Part of a small language model's weights.
Architecture: RMSNorm before each block, learned positions, biases, tied embeddings.
Training: a variant of Adam for these matrices, 304M tokens, 9266 steps.
MLP neurons of a small language model. Each row is named by its layer, matrix (down: output weights) and neuron, and shows model dimensions 320-383. Each number is 128 + 32 x the weight over its row's rms, rounded and kept within 0 to 255.
A block is one neuron, or neurons of one layer that tend to fire together. After each block is what it responds to, as a language model described it from the Wikipedia text at the highest values.

L12.down308 [110 133  68 144 158 176 187 147 123 158  72 165 147  96 100 133 104 154 163 130 131  99 140 141 117 129 127 145 119 112  71 145 123  90 125 206 133 128  80  94 134 137 140 143  83 121  74 103 123  88 131 144 105 128 137  84 136 113  75 103 135  95  84 129]
Responds to: Name pieces inside personal names

L6.down407 [140  37 123 130 143 147 164 136 138 142  78 143 129 204 126  88  79 169 157 106 134 150 101  82  88 115 162  90 102  90 115 156 119  40  62 138 165 136 146 126 103 113 129 106 135  72  91 108 145  96  81 106  74 115 115  69 155 154 164 181  94 114 141 113]
L6.down552 [136 102 120 124 104 133 153 142 102  72  94 145 123 155 141 141 131  94 128 100 106 122 164 129 179 129 108 121 106  89 177 122 139 104 110 145 168 138 143 154 100 125 110 193 149 120 139 131 129 186 163 159 123  87 166 107 132 189 142  86 133  78 132 129]
L6.down1138 [114 133 112 174  94 121 150 117 111  84 153  91  95 124 130  68 110 143 168 116 119 170  76  88 184 167 155 131 153  74 114 118 119 145  90 144 133 132 155 173 150  99 208 170 144 113 135 131  95  70 110 136 128 122 118 102  89  73 103 165 140 174  87  50]
L6.down1314 [147 131 105 125 126  94 168 186 158 101 131 132 147 139 140 173 179 122 146 144 130  64 168  62 105 124 104 144  99 121 145 200 145 137 113 150 119 138 112 138 121 100 153 184 163 121 166  93 114 111 150  53  65  85 105 158 155 158 142 148 112 150 168 124]
Responds to: Mid-word name fragments

L12.down1525 [172  91 138 123 136 110 111 157  96 162 135 177  92 141 157 136  91 125 155 138 125 166 128 162  98 165 154 166 120 171 109  49 126 121 157  89 137  72 148 105  70 184 136 176 142 132 100 133 106 155 135 124  65  83 148 137 139 112 109 149  89 100 115 163]
Responds to: Separators inside numbers

L12.down297 [ 89 153 191 123 100 118 108  90 135  78  55 129 106 146 119  91 110 121 190 133 170  82  75 128 130 143 138 141 116 101 103 129 108 103 142 140  90 161  90 162  57  60 138 111 119 161 122 127 158  86 178 154 153 145 118 110 134  89 163 101 190 128 194  92]
Responds to: Date-introducing "on"

L6.down15 [100  73 146 158 140 141 133 166 186  61 146 112 148  97 143 103 104 152 126 170 118 147 141 140 141 184 105 126 113 151 154 119  94  76 126 116 104  75 113 114 184 188 151 160 191 121 117 207 154 137 143 192 122 165 131 138 151  98 179 105 173 132 140  71]
L6.down117 [ 78 112 149 160 141 120 159 162 118  84 149 139 141 143 121 124  47 124  77 119 146 147 139 164 141 116 147 153  89 125 140 142 130 218 155 192 193 110  89 129  85  86 112  99 132  97  90 174  74 150 127 123 148 152 155  96 176 154  94 133 148  58 145 113]
L6.down1059 [136  68 107 126 128 154 167 140 142 134 126 134 105 110 100 151 117  90 153 130 108 171 141 132 191 144 116  79 149 127 148 166 141 135  60 107 153 183 105 168 113 134 175 120 101 116 102 111 183 154 133 124  51  87  99 102 165  88 159 130 119 140 126 144]
L6.down1336 [116 115 107 193 121 106  61 181 130  83  93  93 139 138 156  88 117 124 131 128 174 131 116 131 129  99 135 117 166 211 125  94 123 105 132 191  71 155  67 166  67 139 128 133  78 110  90 158 138  87 112 159 124 110 139  84 132 165 116 137 137  88 159 107]
Responds to: Completed personal first names

L18.down14 [111 119 115 197 107  95  97 127 157  70 152 114 107  89  90  86  55 125 136 144  99 151  27 116 165 142 129 140 103 134 101 134 123 143 170 112  94 147  97 151  84 102 108 147 167 133 119 130 107 106  80 112  86  88 110  99  52 145 124 173 104  78 145 107]
L18.down15 [137 148  63 142 139  86 104  81 117  91 128  82 160 141 128 119 137 173 103  92 125 120 105 103 138 134 155 121 152 133 111  69 124 174 153  68 104  98 100 111 103 143 161 188 163 151 139  80 129 195 134  86 129 149  81 115 154 191  89 123  90  96 182 114]
L18.down19 [ 58 149 183 112 132 163 138 134 102  95 160 122 106  78 116 138  99 167 153 114 113  65 107 155 132 132 165  95 137 144 122 110  76 143 172 156  49 103 126  76 153 129 179 134 152 140 127 162 149 134 108 130 156 161 135 194  37 172 107  72 170 111  99 129]
L18.down118 [ 95 114 152 135 108 163  77 134 162 118 149 132 139 149 129 175 108 135 127 128 118 111  83 130 207 140 134  90 117 126 120 160 164  95 144 135  92 161 159 102  95 130 167 160 131 166 122 138 121 146  71 121 114 140 140 160 157  83 114 126 149 173 118 123]
L18.down185 [134  78 178 143  95 136  63 107 147  90 158 107 139  83 138  74 156 108  94 154 161 124 126 136 195 138 200 136  86 160  93 115 106  91  55 100 153 103 129 130 128  41 169 128 102 156 145 137 125 159 108 134 212 135 197 117 143 139  89 129 132  82 136 135]
L18.down248 [118  80  91 124 120 134 135 125 111 100 139 120 105 137 133 105  99 159 115 138 125 106 177  63 126 102 125 146  98 186 135  84 154 146  70  79 177 166 132 161 118 134 104 151 168 154 149 114 130 119 135  80 101 121  77 147 146 142 102 158 121 137  92 144]
L18.down324 [139 110 142 140 120 205 124  78 129 133  88  94 102 109 162 168 164 101 113 139 113 135  70 163 143 110 160  83 107 122 172  91 147 122 141 114  84 139 108 189 133 145 132 181 211 157 116 172 143 131 144 103 124 116 156 158 154 149  88 147 111  78 128 145]
L18.down455 [151  96  75 140 121 127 135 137 170  67 126 121 106 155 175 131  79 147 121  83  77 139 130  66 158 106 171 120 122 196  58  99 120 107 143  89 105 112 112 150 111 152 112 137 150 125 132  82 134 122 147 145 162 124 118 123 103 153 138 128 131  78 139 113]
L18.down622 [170 122 161 148 105  97 124 108 188 145 152  99 130 101 151 152 134 114 110 115  63 139 138 177 155 147 125 168  84 154 106  94 144 100 144 133 121 125 129 114 145 123 140 138 163 120 139 126 169 124 160 146 158 152 174 167 100 193 140 129 112 140 112 137]
L18.down664 [ 89 164 112 135 123 125 163  94 141 157 126 175 153  93 125  59 111  74 121 127 154  79  94 174 147  39 106 119  60 123 118 166  88 115 138 111 118 144 126 163 110 112 125  89 153  85 138 100 104 137 114 143 177 117 158 139 124 167  70  90 144 107  95 108]
L18.down840 [115 151  93 133 166  96  68  96 200 145 108 138 133 114 176 148 138 100  91 144 186 122 133  86  97 150 129 111 118  83 140 158 143 119 172 129 153 124 130 136 156 130 158 122 130 135 102 122  96  60 130 105 155 138 160  90 155  97 116 203 160 121 128 126]
L18.down902 [154  92 144 104 104  89 162 155 119 143 159 138 101 102 144 133 158 120  93  96  92 137 159 143 161  98 173 150 107 149 125 115 153 123 110 112 148 157 115 156  83 102 135 111 128 129 126 143 158  87 176  88 179 117 133 154 104 141 118 137 136 125 112 127]
L18.down964 [159 178 125 110 108 111  83 132 103 127 135 104 136 115 146 109 107 106 141 115 159 158 133  67 114 171  93 132  75 123 100 173 136 138 111  73 119 116 157 178 117 105 122 143 172 121 124 102 124 150 117 187 137 124  83 165 107 100 159 191  73 124 124 157]
L18.down1030 [196 123 121 162 142 131  76 117 124 156 119  91 128  97 117  57 110 104 118 107  82 114 111 138 132 141 127 141 109  82 116  30 148 100 157 126 175 121 152  94 138 125 180 137 165 114 208 114 101  92 111 172 166 114 148 101  58 188 113 148 120 120 192 152]
L18.down1159 [139  88 141  84 122 165 129  87 106 105  97 133 161 185 162 145 123 120 160 193 171 106  96 117  75 170 193  89 153 161 159 137  57  90 137  94 132 148 132 151 124 105  89 108 121 149 109 151 168  82 157 106 137 186  92 111 120 159 124 111 110 126  88 170]
L18.down1347 [124 121 113 166 120 141 119 130 179 188 139 147 131 141 120 119 122 108 117 167 131 113  86 124 122 106  68 116 121 129 173 100 110  99 160 164  41 148 151 147  97  76 131 162 189 147  96 156  98 133 175 127 139  97  86 136 155 194 145  77 182 124 118 106]
Responds to: Mid-word in repeated names

L12.down1491 [142 125 144 200 154 121 140 199 103 178 118 115 118 172 115 161  97 113 133 156 149 119 118 108  90  71 120 123 158  96 139 121  98  27 114 133  74 160 117 111  90 140 102  78 117 163  74  58 134 102 135 126 156 147 196  62 151 145  97 127 129  97 134 107]
Responds to: Mid-word name fragments

L6.down894 [118  59 136 143 112 141 167  83 125 134 117 207  84 138 134 129 167 149  99 128  83 163 133 172 130 172 118 120 166  77 173  82 107  97 129 126 115 150 131 152  96  80  90 138 127 123 109 115 107  91  96 107 177 139 142 114 135 221 128 112  43  78 169 113]
L6.down1044 [102 142  71 108  78  93 120 169 111  49  82 104  98  95 104 139 141 163 110 112 119  90  64 173 160  78 139 127 151  88 136 133 155 124 133  47 145 136 115 120  71 148 122 152 132 138 138  85 162 185 117 150 129 133 105 143 156  64 176 155 134 104  89 160]
L6.down1312 [102 179 154 131 177 164 144 110 102 109 233 163  45 133 128 108 147 127 116 132 123 109  92  91 144 149 157 146 121 177 162 145 108 118 100  70 158 143 148  82 149 143 148 166 148 119  99 115 182 151 140 148 117  62 113 120  85  99 152 158 102 129 190 129]
L6.down1362 [153 101 132 111 116 112 144 160 145 175 120 120 141 182 128 120  70  93 133 181 129 169 111 155 134 128 102 187 137  95 108 138 155 139 111 177  90 118 187 138 163 131  78 163 151 115 134 136 109 154  73 123  92  86 100  72 139 130 119 103 120 108 192 150]
Responds to: Mid-number and mid-word pieces

L6.down558 [142 159 153 163 165 127 141 145 100 115 145 110 184 173 105 100 144 178  95 125 143  54 113 137  95 147  62 132 100 100 114 144  48 155  74 159 121 113 127  80 121 142 151 152 125 121 125 132 107  82 154 113  84  65 104  78 162  54 128 110 185 132 117 180]
L6.down737 [112 147  60 141 136 147 121 125 120 113 118  94 101  90 171 109 125 155 111  92 132 106 141 114 197  99  84  84 105 109  67 152 162 155 153 142 168 147 129 170 101  73 101 134 115 113 103 148 126 123 154 118  91 101 147 116 139 209 120 117 124 128 148 172]
L6.down940 [101 119 150 127 152 132 103 102 152 218 169 136 103  67 110 165 204 149 118 106 140 175  89  88 120 105  94 108 127 179 124 206 133 143 126  87  43 167 115 100 123 126  84 117 137 140 108 154  92 134  92 110 141 130  69 163 161 113  91 102 178 114 144 139]
L6.down981 [ 60  86 163 140  88 169 145 130 143 149 152  89 118 145 191 162 111 160  92 134  87  88 120 109 155 148 152 150 192 120 114 163 110 122 124  93  98 109  95 112 133 173 170 152 112 136 121 102  81  77 109 167 105 109  55 105 116 110  86  73 160 123 169  92]
Responds to: Word-fragment continuations

L18.down25 [126 160 122  93 178  97 104 109 134 101 137 157 159 100 119 149 167 162 148 101 134 163  41 149 157 112 125  98  95  89 186 144 168 138 131 175 105 175 163 109 148  81 109  48 115 125 125 104  86  89 129 116 178  91 128  67 134  88 109 171 133 144 172 118]
L18.down32 [113 136 125 119 141 157 118 172 118 123 106 119 156 140 105 126 119 111 137 101 127 141  83 119 116 138 140 168 130  87 104 131 114 126 126 130 136 159 115 123 107 143 106  98 104 140 134 137 167 133 174 110 129 117 130 155 136 135 126 111 164 168 144 107]
L18.down157 [ 71 115 169 149 108 145 103 154 102  83 131 162 144 104 160 146 113  63 163 102 130  57  61 131 157  76 153 111  92 165  93 143 142 178 119  76  83 156 121 147 170 139 138 202 124 118 112 139  49 106 125 123 143 126 123  94 149 114 168 144 180 103 179 120]
L18.down210 [153 102 114 121 183 128 158 153  84 110 147 156 117 129 134 175 121 103 194 127 136 179 155  94 110 170 165 148 146 111 179 138 116 164 114  88  82  97 153  75  99  96  85 139 143 110 115  70 124 147  95 124 177 122 176  82  84  94  88 149 106  64 161 204]
L18.down334 [114  59 167 146  98 171 108 156 103  63  55 103 174 175 103 181 145 144 160 102  91 118  87 141 168 148  88 153 130 116 161 145 147 118 116  54 123 104 134 148  47 120 143 120 136 149 128 120 113 164 154 114 180 103 110 101 124 118 148 103  79 155 158  78]
L18.down366 [125 128  77 129 124 155 139 154 141 160 108 156 120 121 124 164 137  82 169 140 135 136 110 105 116  72 138 145 133 137 172 166 158 144 155  60 102 163  98 116 106 152  92  82 147 107 115 129 132  99 163 137 117 160  79 137 178  89 139 161 149 128 117 189]
L18.down677 [139 169 171 129 129 115 119  95 133 125 148 112 139 121 102 114 152 135 164 116 119 118 105 142 182 144 165 125 112 154 145 128 143 136 166 126  73 131 160 155 176 118 111 115 141 148 110 124 149 124 154  65  96 134 108 172 111 139 157 144 142 157  88 104]
L18.down772 [109 133  89 143 123 108 101 165 132 118  86 174 134 147 109 152 127 117 138 143 141 153 122 104 104 114 158  97  45 161 103 107 158 157 135  47 149 175 176 141 127 175 119 136 137  51 101 103 191 128  96 180 138 108 174 143  82 113 137 139 114 125 112 149]
L18.down796 [169 116 134 113 122 108 120 122 128 148 169 119 124 113 166 133 155 159 123  99 129 119 161 134  94 138 122 202 126 116 103 148 100 106 133 148 149  92 147 101 109 112 152  96 104 165 150  96 163 124 117  85 161 152 119 128 133 164 156 136 140 160  97 119]
L18.down822 [113 198 171 127 188 153  86 155  66  71 118 163 106 118 192  94 103 109 116  89 134 112 143  95 120 134  86  54 172 152 132 178 115 153 154 106  81 113 134 148  64 140 144  96 197 169 106 144  94  63 119 109 123  79 168  93 160 100 193 120 108 126 132  81]
L18.down941 [147 157 110 103 155 116 148  98 162 164 208 132 174 166 183 139 205 117 111  87 178 146  79  78 141 151  97 117 153  92 170 147  95 108 161  78 129 136  93 128  43  48 154 117 168 113 151 122  96 110  83 139 142 118  97  94 101  73 153 137  95  86 148  99]
L18.down946 [167 105 102 132 126 137  94 121 134 118 139 116 130 107  93  86 141 118 141 120  67 128 118 124  94  76  91 153 152 151 149 145 114 174 167 150 129 128 134 175 116 137 150 178 219 163 151 114  74 103  91 128 150 140 163 127 128 151 162 177 162 130 106 149]
L18.down1002 [ 98 143 141 125  97 105 158  80 113 135 146 126 123 108 123 160  73 144 115 102 106 113  79  64 119 167 128  84 160 104 155 130 145 154 112  93 135 160 115 103 101  74 166 121 139 128 107  76 132  72  95  80  90  89  77 120 134 130 177 150 122 138 106 198]
L18.down1160 [126 120 114  97 148  90 116 128 126 112 141  94 156 144 154 131 152 147 157 141 119 161  78  94 130 139 149 121 130 124 122 127  89 111 112  92 149 126 130 138  91 108 176 131 107 113 163 139 136 106 136 150 148 132 127 129 101 118 143 146 124 147 165 109]
L18.down1176 [ 96 153 152 129 132 126 159 134 132 159 106 102 123 108 117 144 186 132 153 126 120 123 123 167 135 118 147 144 111 103 143 118 134 136 153 131 105 141 112 121 148 122 133 118 140 148 145 103 146 112 156  54 139 145 117 155 144 138 129 144 138 149 110 120]
L18.down1335 [142 134  85 136 119 119 126 145 148 110 119 122 119 120 190 135 144 122 124 139 137 129 100 105 115 119 124  61 136 130 127 162 126 107 179 138  99 149 139 141 127 124 146 107 157 135 141 112 120 125 144  46 151 120 147 118 150 140 157 118 138 149 139 108]
Responds to: Token before a number

L18.down76 [156  87  84 138 116  56 146 112 152 157 121 116 183  97 173 118 117 131  50 112  84 155 164 110 150 130 120 146 121 120 117 127 185 104 129 114 115  83  54 129 124 137 106 160 108 150 123 127 122 147 123 167 177  83 118 137  69 195  94 188 110 104 107  55]
L18.down278 [137  47 117 136  98 112 136 130 125 149 180 126  92 129 150 106 130  24 104 137  86 122 139  89 129 124 125 153 105 126 142 140 127 122 118  93 145 151 113 184 132 114 109 255 168 134 137 142 142 162 169 151 146 153 124 155 144 146 133 134  98  80 133 132]
L18.down280 [165  55 114 110 102  89 171 133 169 150 160 146 123 194 172 132 154 127  90 139 124 139 181  64  51 122 157  96 119 116 143 120 123 120  95 109 167 175  87 171 156 149 174 179 138 143 120  99  71 123 156 116 136 154 144 105 124  82 112 131 110 116 115 182]
L18.down337 [ 79 145 139 140  93  85 143 118 124 144 115 144 137 174 125 143 137 131 114  73 100 132  92 138 127  72 146 178 126  40 169 115 135  75 115 104  94 102 127 176 141 129 151 118 126 106 161  88 164 104  98 139 183  61 155 167 147  59 148 165  78 104 103  44]
L18.down344 [140 119 120 160 177 114 101 136 123 142 128 129 130 113 159 122 170  78 127  91 101 142 152 125 137 181 144 134 128 158 178 172 162 177 130  92 151 131 123 117 137 118  71 179  94 121 113 150 173 159 139 147 173 172  76 164 133 169  81 143  70 106 122 121]
L18.down383 [129 143  84 137  97 141  92 123 101 123 124 118  95 176 149 135 101 112  86  97 128 133 109 185 133 128 100  49 131 165 101 133  89 130 141 102  75 155 102 109  85  62 151 130 158  89 131  87 191 129  98 167 143 186 196 154 144 136 119 129 116 133 138 104]
L18.down388 [142  70  99  90 140 125  85 138 105 107 131 146 104 151  89 144  79 113 154 141 137 124 112 145 117 151 154 137  92 149 127 105 166 131 183 136 117 176 103 135  81 167 126 155 165 113 102 123  89  98  91 121  82 147 157 152  81 110  58 172  98 137  96 132]
L18.down512 [122 135 117 144 118 128 119 105 121 135 117 117 141 131 130 127 137 131 108 128 120 123 135 134 132 139 142 121 134 126 105 118 126 121 132 130 124 138 118 109 133 163 148 145  99 142 144 121 159 129 132 106 143 153 112 126 136 107 151 132 105 138 116 117]
L18.down866 [132 129 100 163 130 114 106 146 121 133 123 105 117 151 139 153 146 164 106 134  98 167 135 126 128 126 121  76 111 136 121 127 143 132 102 140 116 145  97 123 126 154 171 150 115 140 154 121 144 107 118 119 144 142 115 125 145  79 143 134 109 143 131  91]
L18.down882 [109  68 131 129 132 126 120 170 118 109 127  83  99 111 122 133 171 106 101 112 119 117 145  95  73  97 109 130 119 167 167 176 143 156  92  93 123 161 168 124 157 107 126 172  76 128 135 182 140 160 183 141 169 107  80 123 141 120 182  87 121 104 150 135]
L18.down927 [ 87 164 178 122 162 127 141 122 141 157  88  79 156 107 102 111 185 127 160 137 155  85 157 170 139 119 160 146 113 113 150  89 124  96 162 184 116 173 135 112 182 169 124  94 123 170 148 145  70 110 140 159 132 205 116 154  79 125 171 121 108 138 105 151]
L18.down977 [128  90 128 175 129 180  87 100 136 107 164 132  28 130 107 123 150  70 120 162 100 135 109 119 128 105 120 143 129 149 141 123 130  98  89 118  97 145 156 145 125 113 121 247 167 159  92  95 133  80 138 138 119 164 146 162  97 136 146 155  64 116 159 183]
L18.down1201 [144  51 122  91 116 147 129 137  94 162  74 116  97 177 150 119  78  52 121  85 114 113 106 125 131 129 110 102 142 174 163  99  72 157 116  70  83 101 121 178 130 104 155 232 138 109  92 170 110 131 177 202  80 132 161 112 120 122 110 130  80 125 172 171]
L18.down1364 [ 93  43 122 121  75  94 149 147 125  73 154 162  73 109 121 142 117  91 112 100  71 119  94  90 129 171 127 102 152  82 125 150 107 132 114  95 114 118  96 207 145 138 114 200 142 139 176 213 124  85 125 141 140  78 117  99 117 173 159 126 101 113 205  43]
L18.down1395 [169  70 115 154 166 116 139 105 163 170 155 152 134 150 149 145 178 143 146 105 121  82 164 146 109 127 151 127 143 144 102 121  75 152 171 103 122 103 111 117 130 173 140 148 157 136 127  81 164 115 103 106  66 176 114 117 140 118 120 156 119 156 153  61]
L18.down1431 [136 144 128 122 129 117 114 105 128 131 141 117 150 125 129 114 140 136 105 110 122 124 138 156 109 152 150 115 123 113 117 130 108 130 134 145 137 128 117 115 118 145 122 129 113 138 133 117 150 137 131 113 127 143 112 134 137 128 143 118 123 141 117 103]
Responds to: Number-internal separators

L18.down63 [153 128 137 134 134  87 104 106 139 155 151 139 109  84 103 106 151 135 100 170 141  77  85 116 133 158 112 131 175 103 103 153 124 129  87 176  85 137 143 126 182 128 163 140 171 123 155  97 140  92  99 149  99 156 157 144 109  77 148 175 124 123  92 136]
L18.down223 [117 118 140 131 162 147 128 157 109  71 118 142 143 123 100 177 132  88 124 106 129 135 164 149 100 131 114 116 116 154 164 103 120 120 156 126  88 193  92  69 181 132 128  99 108 140 120 135 142 115 132 135 144 153 154 131  86 115 111 149 186 121 129 107]
L18.down434 [166 106 120 126 107  95 136  87 104 122 119 117 152 141 166 147 154 101 117 150 108 157  79 146 125  84  86  99 106 103 197 133 167 139 136 120 104  36 175 147 139 162  54 148 152 134 103 130 140 132  88 138 138 193 170 199 103 162 102 152 138  62 158 132]
L18.down498 [ 99 131 125 100 108  78 130 135 135 118 123 127 152 118 120 130 102 184 118 136 157 108 101 109 125 120 126 180 120 104  77 160 119  90 109 170 158  45 107  67 136 141 137  92 140 149  88 105 143 166  91 104 151 165 122 126 128 118 120 143 108 104 144 154]
L18.down761 [123 108 104 118 127 192  74 137 120 145 162 150 149 119 174 138 139 153 149 149 132 117 154 147 137 165  74 108 143  97 165 145 130  59 100  99 172 120  84  79  55 121 163 126 137 153 127  60 132 128 109  97 144 193 119 124 121  91 146 153 103 155 195 139]
L18.down768 [156  89 118 136 122 168 140 150 155 153 129 138 126 128  88  82 138 116 145 198 130  66 105  75 134 117 166  91  56 135 144  63  95 139 100 124 147  93 156 161  77 143 142 122 151 133 179 108 139 135 112 188 133 128 122 138 129 105  94 126 102 122 167 193]
L18.down787 [156 161  76 165 126 127  84 112  98 140 215 102 141 129 123 116 138 104 133  97 121 142 124 121 120 118  91 145 139 108 163 106 146 115 122 163 116 137 117 103 109 131 147 117 123 105 170 110 168  95 139 132 140 149 108 142 160 104 139 131  88 113 104 145]
L18.down874 [148 172 127 104 148  86 104 165  88 182 113  38 151 157 150 190  99 100 142 158 165 135 133 127  76 168 118 136 153 163 130  99 155 104 152 108  98  75 167 173 170 169  99 100  80 108 130 135 145 105 148 208 131 166 159 169 137 150  40 117 111 120 101 205]
L18.down955 [137 119 123 124 133 132 146 169 132 115 149 130 126 135 130 150 133 121  79 110 162  96  89 137 139 121 168  90  81 139  75 120 142 136 116  92 144  86 120 172 147 147 167 126  83  90 123 156 178 144 140 169 152 126 110 106 126 125 137 104  65 125 139  76]
L18.down982 [137 156 104 137 149 130 133 152 121 109 134 131 156 123 151 148 123 135  88 140 132 135 106 155 116 132 106  82  99 143  96 131 125 145 114 128 152 115 130 124 126 119 153 123 118 131 130 129 158 111 124 115 139 130 126 110 145 125 108 105 116 111 111  72]
L18.down1110 [162 119  83 163 110 167  78 169  97 151 148 139 139 132 130 173  84 101 109  92 139 107 148 188 138 106  56  95 101 170 136 111 130 126  95 111 126 129 148 133 135 126 171 175  91 127  94 150 158 138 170 109 126 105 159 115 150 111  47  89 124 105 148 134]
L18.down1242 [131  64 164 107 114 132 115 155  87 107 100  93 120 144 184 152 160 147 127 150 111 115 111 110 132 115 126 122  93 192 159 164 123 153 104 121 101 112 146 149 153 139 125 165  94 119  74 177 167 176 130  87 142 116 180 141 107 121 150 105  81  98 192 141]
L18.down1248 [128 133 107 168 105  91 131 162 101 126 126 127 122 101 138 143 149 157  87 124 143 142  96 133 154 111 111 101 110 163 136 117 144 130 156 146 138 132 124 111 122 147 138 107 143 120 128 122 117 121 120 126 142 102 161 156 155 141 144 108 127  94 115 133]
L18.down1318 [115 129 124 115 129  92 111 127  39 138 182 185 116 123  74 176 151 155 101 168 121 131 155 153 145 177 155 126 153 150 167 170 140  92 161 144 130  74 121  84 124  83 130 117 109 122  90 125 137 157  87 121 136 149 102 107 127 176 143 147 130 125 146 163]
L18.down1428 [ 99 131 123 134  88 139 132 130  92 140 137 122 182 112 121 127 107 143 106  93 164 106 128 132 153 146 108  71 126 141 130 100 111 132 174 143 157 139  89 155 144 133 181  61 114 139 103  60 150 155 165 121 158 180 150 156 126 122 156 114 171 167 108 120]
L18.down1454 [164 109  89 153 122 118 105 178 174 118 161 115  96 131 135 130 140 126 150 144  83 107 110 118 114 133  68 115 152 129 116 123 144 151  95 128 148 116 146 118 145 144  89 145 149 137 159 142 129 119 124 137 153 118 149 133 127 149 141 127 107  98 133 123]
Responds to: Given-name completion in lists